config.yaml
n_kv_head: 1
d_mlp: 1728
vocab_size: 8192
activation: "swiglu"
norm: "rmsnorm"
qk_norm: true
attn_scale: 0.0884
final_lr_fraction: 0.05
doc_mask: false
steps: 8658
MLP neurons of a small language model. Each row is named by its layer, matrix (gate and up: input weights) and neuron, and shows model dimensions 32-287. Each number is 128 + 32 x the weight over its row's rms, rounded and kept within 0 to 255. Numbers have three digits each. A neuron's up and down rows have the sign that makes its largest values positive.
Before each neuron's rows, "fires after" lists the tokens most often just before its 100 highest values on Wikipedia text that the model never trained on.

fires after: "."
L5.gate307:129068129106106124132089127125133091066136163113136127194145150138149141115151095135081139168135088132105177142177066108122181198172085115182087089133190117105151063129152141099167124169083093104129151154113136146102069078175146086167135169100114088115117142137125068145111146153114188163106150118147137106133147141097085155080046169160107085134218092129146089106156127156126146088120126130143116102142166133151160121110151152111080158127154114095211133103072123152078121100121079170139103159133119135099161138139116156103146139129151098126120130114101136100118070133121103127160209158084099118137131059145083097126076092054112141109131155103161109139088140132139115143178111138129072076123141148099222149148120190131143106113134136109153110112084132115146172089146094
L5.up307:165123130197141058184128142170072100092120134133122164142137139073130118153108136102128121126149121089102197071140106103089206181131188106105128125108123152137106101117174145163163201178118141155078208131084163131075088158193210097120156137081144137133139115071083089137073161155190185163116157156093104077176121177147149136129114181128145115149069163111145048150095183063165166083130153106175059132141124160115058146129136102135147077106110106086163114108129133092136130038094132135136134129124125120101132132080126074104085110121140116167135158113132116148125128168131163093104169121088178176099141082112125140072100130141096167116111192131169125086115102164098155088132161144178148183098165096128172128137156149131155133110148112120141114147063143099144107074100128

fires after: "-", " was", "=", " were", " to"
L7.gate1412:084158178122148122148142086138208094175144129101076131194130079100108115061105123062150134104202125153129072175151152127195186139183117104142117119136090101120154098102126062127126082066112140134030104194106108156137086107117143193160102157131200127099058107103074129172154151213115137103124100156181141155099133199106142109081125106104113129094142156123147130123134098143170126141102076097107097106124142136167123122163135155121152144188070115138113098177125108088134124157103179111184117126105100121109123114164126132113115122133121131135167097131102133177108155121094093199101129088140073103120152091127136142084095114081150120147165153181119109065159112117070182161086146095145187196088096151202131136103099107122115151093128218173122104124166097125122151203088177
L7.up1412:115104124133082171107132122161149139078105161109089168129167133140104155109170107127142143072118163081142126150121155088109099184100110130136105158079146134132160079201186089100080128143195147090155131132137162117076046045114138103168128128136100187124184138108130168122089151090113127119111119110057119133133071123134141083139095088110106176129095173125119110171083193189137127185113171123077103116067121144172107168197104115065164126125148139171134143075092141180108078157127141184116050108135069089115091170086132161177194153134144129112051180082131133129125109130089082127164096077165147111148060155041086075105094100111151129134076087151116130125097090089120175112113106142160170132108190131136138082110142177109160136131163139140205199078132068181076138139146142

fires after: ".", "="
L7.gate1151:103056105094126083134122230139122151095097112170121152076147154117169109131121083184163144095170116143107109151091125126126059171172181138084114134141094094130130103155107167103159073115130127204140167153086139173128167124140129187174098124068165178129140083157070117120139154179108091108120130164132121162126124111174115111121104110134138108092092150148090100134140163125132122142141151142121203083089130103164160162066073160081081099178129040067122164199160126172120156178132211123102145108084095179151158130060129134111156086121186113199105149124114117116163110108177185121107131128156169135117133170190186097163141104124215076123166156098145132189166134155107110170164146124147116155197121152059172186156122100164149063131149116157094152093109171099129142088126099
L7.up1151:128103142087141073116179033173111141155091089161069125117117099084128050095134155121103096143084135101155099106098128110170178097098110166167095132140162103090036191144188092186176214145144115126125125125083117128114094177108135133144139131176126144173158094113148134100090185117155150117097193147071150151094068107180029150124178170069120093151154157124164094158121216095100116190097076091120093114136119137094125156099084156161126107086125143210121127144109105112102119106108165132154120170163162128132106098128153113087155064179186112119127134100104117063126158122167167107141104117138078148099127140156138180134137107145125098063102157174101118124166142104077188114159142114106161119133182118106125177094118141075137099129117159101049089114155122127136182170157112

fires after: ",", "."
L7.gate985:137114134125090157188107166107117151169102132139089113104076156084102183172170137149111124177129113129169166092118128162105101151168172116195166130144166094153148165108156158052114119151171119135123093099169143129191105096148146162052105144094124141124132136144123133160113145163141102141080135146102110102095138090132152166127126071131135107120146104149134100095146112103121113155135068143173083158083149120140095165109141137098148120160172136114104147041144131183119155121138170026136067110154117097176143186102053168174173128121149123114120084160139127156113144136206095114119059197098139120150176142142118070158130116149145114139141141138148081170106106168163166148069192110137092107091091147130114142084135151128122177087062127111122119185126101135131109102163121
L7.up985:080151118102161151123159077131098077092095161154086097134103195139073087169137148112108146133125151133171128090147138126131147159069116122099156135121121129156180116092146152179110125108147106101143128199123154121146100092118126052146167113098136084108097077157133163099095120132149126152172115120065148110119130124136095164131130157103132173101180128131171130208101090144045120084203095159084073093118105143126133125162092144138165135168101150143139118156142149106103114104140141116178131078072136096129128104109188135163148143140092164135159102137093112173108148070106118129160134099085131159153186122086128118135082102183127082119144150106071161105178120138061139183116142126132109173109167161106112146096171144070112135065135151099110161092084144108155165084133119

fires after: " Al", " al", " O", "a", "Al"
L8.gate1133:121094217119120137113107174159129138151108135119132070148110145085125202158114121142134147183148168124161092110173090142107111186126078196156154147139166144133090115124143135095147145149138051195119091148144110140134137116177187115133129114151154176150145102106121164191140129086195162121156159096130148091176074086147094157170159076129104109093175149142093093142111145087189105081096125104070159129107095192122131065081120076106127091102143086086126113157147118157129097092130126133065115166110075156134115127105115104082108172135177143122131143144104149098122111193123095096091078142126167075126161165148130136106103204133085158161109088139136120202096083160042165112128192112098154089146082084130134150101125088087113154107157139107134131160145080129127224171155088
L8.up1133:085130108149175117117140110127068126146171148152147123099123062085064119144118140163149134114143139101102101133150134104153100112138145106132108173135141147094092159118160159147111083147108175089169082126089111193101092119156125109150100148133066144131140100138099059097140146109124086101156121100115079116174082065100132107081118117145125150125136159137129169133159159150191126155149153175134162082136146152107065081125132144133108114158122102082143107162196142130137180106162144136106101117097134121097157219112089133153143124069114131166131105124099147151098152142106143115127136115149074113126115124162180130174129135104057155092076049061151071148042091115146151098112166148135089165183142116169075161158149110131170121169135052179144136132163106110138154168189123

fires after: " in", "ed"
L8.gate39:114156122126099156133107087105136133148105068156119147145114097120164125032155177133150115178141112095127125166071140120141104087172126161108110144206149162150158145140169152094143168193136116113162036084151129114103109179130162165158168176110181153139154197130155156110150125174129135149136107073087057118120094128154132125110115123126110133114149170057101138204109143163160107159122175093130143046125162215094157149140141145115105155134108089110160101180138139177110151137081115170115136176165138116153076172157115130123117110169117126160131156137152087084109141140122130109105149130110145084092142077108104143134112131159170120091113132126132124182138144185090149110122125109145122122159117134098144104093154185123145106125157084092145159092156117165177165135077099
L8.up39:120117119170109114153166150070119133165113127057145161135146061113078119161090132106057128185132105154092135199091093122190086030159110122191122153122109152105146144049144157127195157102120128175084127097132148139102136206167157146114133116138151095128185139127121136070111087109132182107106172069174149102132120111091167060116110141162170169173136114112111150123144097169129070111176126143121166078141115125109097106134136089168146120143101035205138123193101136191171092161158130089121158189150143097070151160141155153136093087142077053125101120145157099108118114103150109117175119084179094081131119098150151125156103164127109133156157161127100099089149115187107148107133158158120112154151186171180128134115079128140132116171088144181119176104066051170116113097143125

fires after: "-", " Un", " \"", " (", " ["
L5.gate354:152086134099129159113132178132122141149126154126113071142098040114169119098183143119122104090183167175123102090110163129094162148094130122107160085146158141150103113081097152086098133117172095136099110128183122180155167114140153175065133151121155084113137172176098100121101097141132116187195100098141142129118177038083135085110062102147095112195165146067151116100111092134158123091106162113098122151133110151097143148103113125127114098105157128120118192145124146147128109150125162134137150082167215161105142085134208101102104100133111128084141112128135144080175158153118126130103144106144075117176113133129130125073160103110116136142145122118135159112140100091147132121059170191071121110147140171094091110153042081110105098170114157204164164158125093140149132087156122
L5.up354:134097148123135154116115167133151125155093168112169175136167141137117142124109080111136122117148169137139088154099110142149136136116139143191135097119104131221135077130110135124107125195178138140112137134148160105118113103049115142120083175149123160147135130144069124137091112103093129139170114082070080074039093086029117113106172136064122093165125097058127110082122086123118187135130153131156130178080149157151170205116128127169127072094149166094151124128174175127134117085161170166126153096133174161104152113121134168102171161154124145119135135116094135131126132135066111101114101131142118164112130162158110110045125104180143141030129184160111089072160102109126070122124177151097124090113100123094105132092103142159142145149153110150124151154184044126170206108110125

fires after: " in", " on", " In", " Women", "In", " to"
L7.gate1080:121126118146100125158115134069134142154152125170190098085100114083105099121137211070170107162181078118082119143173148105137095101103136117135107187091128111135138103113126141112130095134124131189136145133197070097085186117187115122094082204133168091102122089123144142162184130133119115137076138115096114096214132146132122154093128152128121172135137165120134093113157141119143173124105043186153118126087076158132143104136102161133111093111160101078171118169153163095065185106186116179150134124175134136172110157102114131170134074184126166120132146178073163110084112115046136123149089124098116094104133204132179159136109146116063111142150151106071082174090163122132122104083139182165127116131128147152123111102084178148066113150138108093189161148130145121138049162106113
L7.up1080:108104198127142119153133126099159173186148164184102160092087129158167115128159057109155129184154151138080126092092138213105153092162180090154089172114133134113149117122133105143103134115107142114179118191166124196124135174139092118120132117166072051085100110177106126166093180071105117155133107118119109060220111116159109101081144088070111144154172098169103138134097124118133101140143063142069055163093155138115117124143149093089130143132141070153131047146138124178081164103138141130174168188127123113139112130120137088105116085173111112110119129116163140168113064109096110172130182165136159085114140105098139136180119175103138123140109090082122150164115141156143104169135168144122134077158133164101125146104108078108080133124133138115144113127180121118148124109094207

fires after: "N", " W", " N", "L", " CB", "C"
L5.gate883:079128151141131144153164096136162130095078101139122078192118108111101132140138071087089088114103129143098126214078131140148118116102119162144167151064145100133133118107155214110073153109170188132105115104131152099135138108101121075082119101107162124105147134135083071116135148170127135092120138119094119136136148131141152123116095127048123210115160124065144152198127158145142124144101186092166139126098091099109101056156103128113091138113147216172129113152095165137140140154108137125106102126121092169190122087136110167171172120108176167066168153159074130119121146120084101171124098177156142132080064110163113104168138099127079145121137114118127129156164166156117150112152139173152116152152074186106192152110104129168168086086091084101169056096130140094118138126126113
L5.up883:143101123098160149153099122103153101141129097109115110154138081080117172066145140093147142129073171158130154166133150121169185102073111143179123108096130094103144167133150158088131140167122131072117112146137096085091203126098124113159132087127078139133164094106100127089104149081122106138146096107132132096152158108179098146114111108078145116093072136120153087132105180136091171120138101184107138169135068120095169118127176150183110069069058123180156124119147110081079176066168156160144188148138169119129161130106163169188179173107160104058130122091120147133125146099070169125171076171118091154106126118152107090173143143158141072128168090062146148160101108187147084075135162153227109082192123133121168093109123094131128134153131141129145080102122098169096159137053141

fires after: " Al", " al", "h", "hi", "Al"
L5.gate1199:138121148125122078111104165128125112100110129169168149144107080102118087141193145160140165109188145137114097135202132158138085100094087128104102135067081081147130145091194179139123153114159094129075138119154110118075130143164101165146148205109160099134103117119180152134139118125133132101121183109057126165097140122096175174173183104115111136119136154166146119171070132104111143127067133051093086074128145179136216204127141112057126091110104146116122185160141180110101146173177150159093155133174181154193094134133119137140176145167112140100120139152123130157089107178165125095097111088127150112113123059145060158120108114186168173155126058039114139135185121140126192131122123129114128153090172148118051165097113091111106088164211112125126047135117092144165125109166115
L5.up1199:124153086101108127053125101095164172114125036094099085106109067137180130142172165120162121079108162153141148168099154133120121150126069115183090127132144060121102060121139122060117115155143127132121137164128156186116161150093145154131129101130157125127119136123132128129175091135101096143139142113075113140133147159089208188125131070180109089105097108148099126136105158119137082090091094119126073108087111123104102127112116133054159121139135110178149132159131150074121179095108158147087142093099170111119082146144123160119107130100103130120141078192123116132101109093123098100129129129140118101150099126163132146187139107144176165176172111162103108120130138098098096113121090069129195112162111145131087188129186156167175136090167107131156145097090117114130099154112084

fires after: " Al", " Mun", " al", " Bes", "ta"
L5.gate417:192133122110127085112098119055137131115124101115075120109084114064185088120101090141128115146096126112159076117130141176115127061135090135150111107149176125116077102139183207099108098107153126101177126123107112196128136134072177094135135160157113141102132114125154161101151089088163195142170146073175109153135150101051149135117208112080123147131081109162132080132173115097127105113152125104088118152138100130196138091156138131083128094079143176176167162090138053077110127173158114137139177087112093097107128120153118092187121123067139130101145126083128103101150123112155120133092101107116150134111050161151126166054147153123107104157132136161108113105130060129113094122143092118150141185187137054143124169090111092177105074077127085106142149132135165078079115118108118
L5.up417:130141093137148130112106089089104160110133097142101126140049110095098142171088175177138154144170146097118088149099181177141129087138060148162088156074103055072124112088167087151119206168147159104113087120124100147114054102163120169070105110149155109128101137197109103142236042138153111129137066098165117137084118126152153138117172048138144122078122158106128161125149167157067121158099059090089121068153132133162182132124116082135131090097136159159177128137095113089171144097155171115115134110132081130107078133189109093111093145094158126125118145121147147098143113115113098090171154147115143138142056128152103153159106030136154155156086187130119116110200023129156070110203153108193085115126114129116129069146122108133184141134143123132072194082091075108065146070140121

fires after: "="
L5.gate291:122135181110105126122151107178117121175087187143069136067151076076124109146111122115151094120191103097178166135105074112151100097126095121075197164144166105205142174065134129130131086115154154135132140087081115106144118136118166131176137093095117112105179062125138120102141069095149126142137101106142090157099077102154088119119129098115177142097125162117142171175128094115149143105119151115145165127153172133177107120180070097156174144136146094131141144067173048148081164113146164135122121084077094177147133113119183129088131135116255103175157116157125134130124163095168144084163168096145168146085126109080155161134113159098124101107065132105103141155139035097116154146148126157180156114144107120093137099081153154122161138185127166101099128078086095130124174162088120
L5.up291:106137149104104114115167050127206142134095113144133115152173134174107099109151145115116111121147195125134058114152089098138123060050145139127110144114141119180118213078146164090167119138105134115081088110088102118141145096105153053127085078132119137135174105046110117182068099130129144113123104153094082178116134139145106159133120072138082172116125095134158124113084120155125098136104132113130171177070178132141139133161077104107183129130147100113156132160171137098154156157110172073143125100119083090178151163173160107109155115130164098173141119129154106146105115188112089062156156068124145106137124100090176130210154112137142130093143112087127109135127146127116102088137089157129120066092184141063135172135113120125183112129167027158155098072080118125125123145113122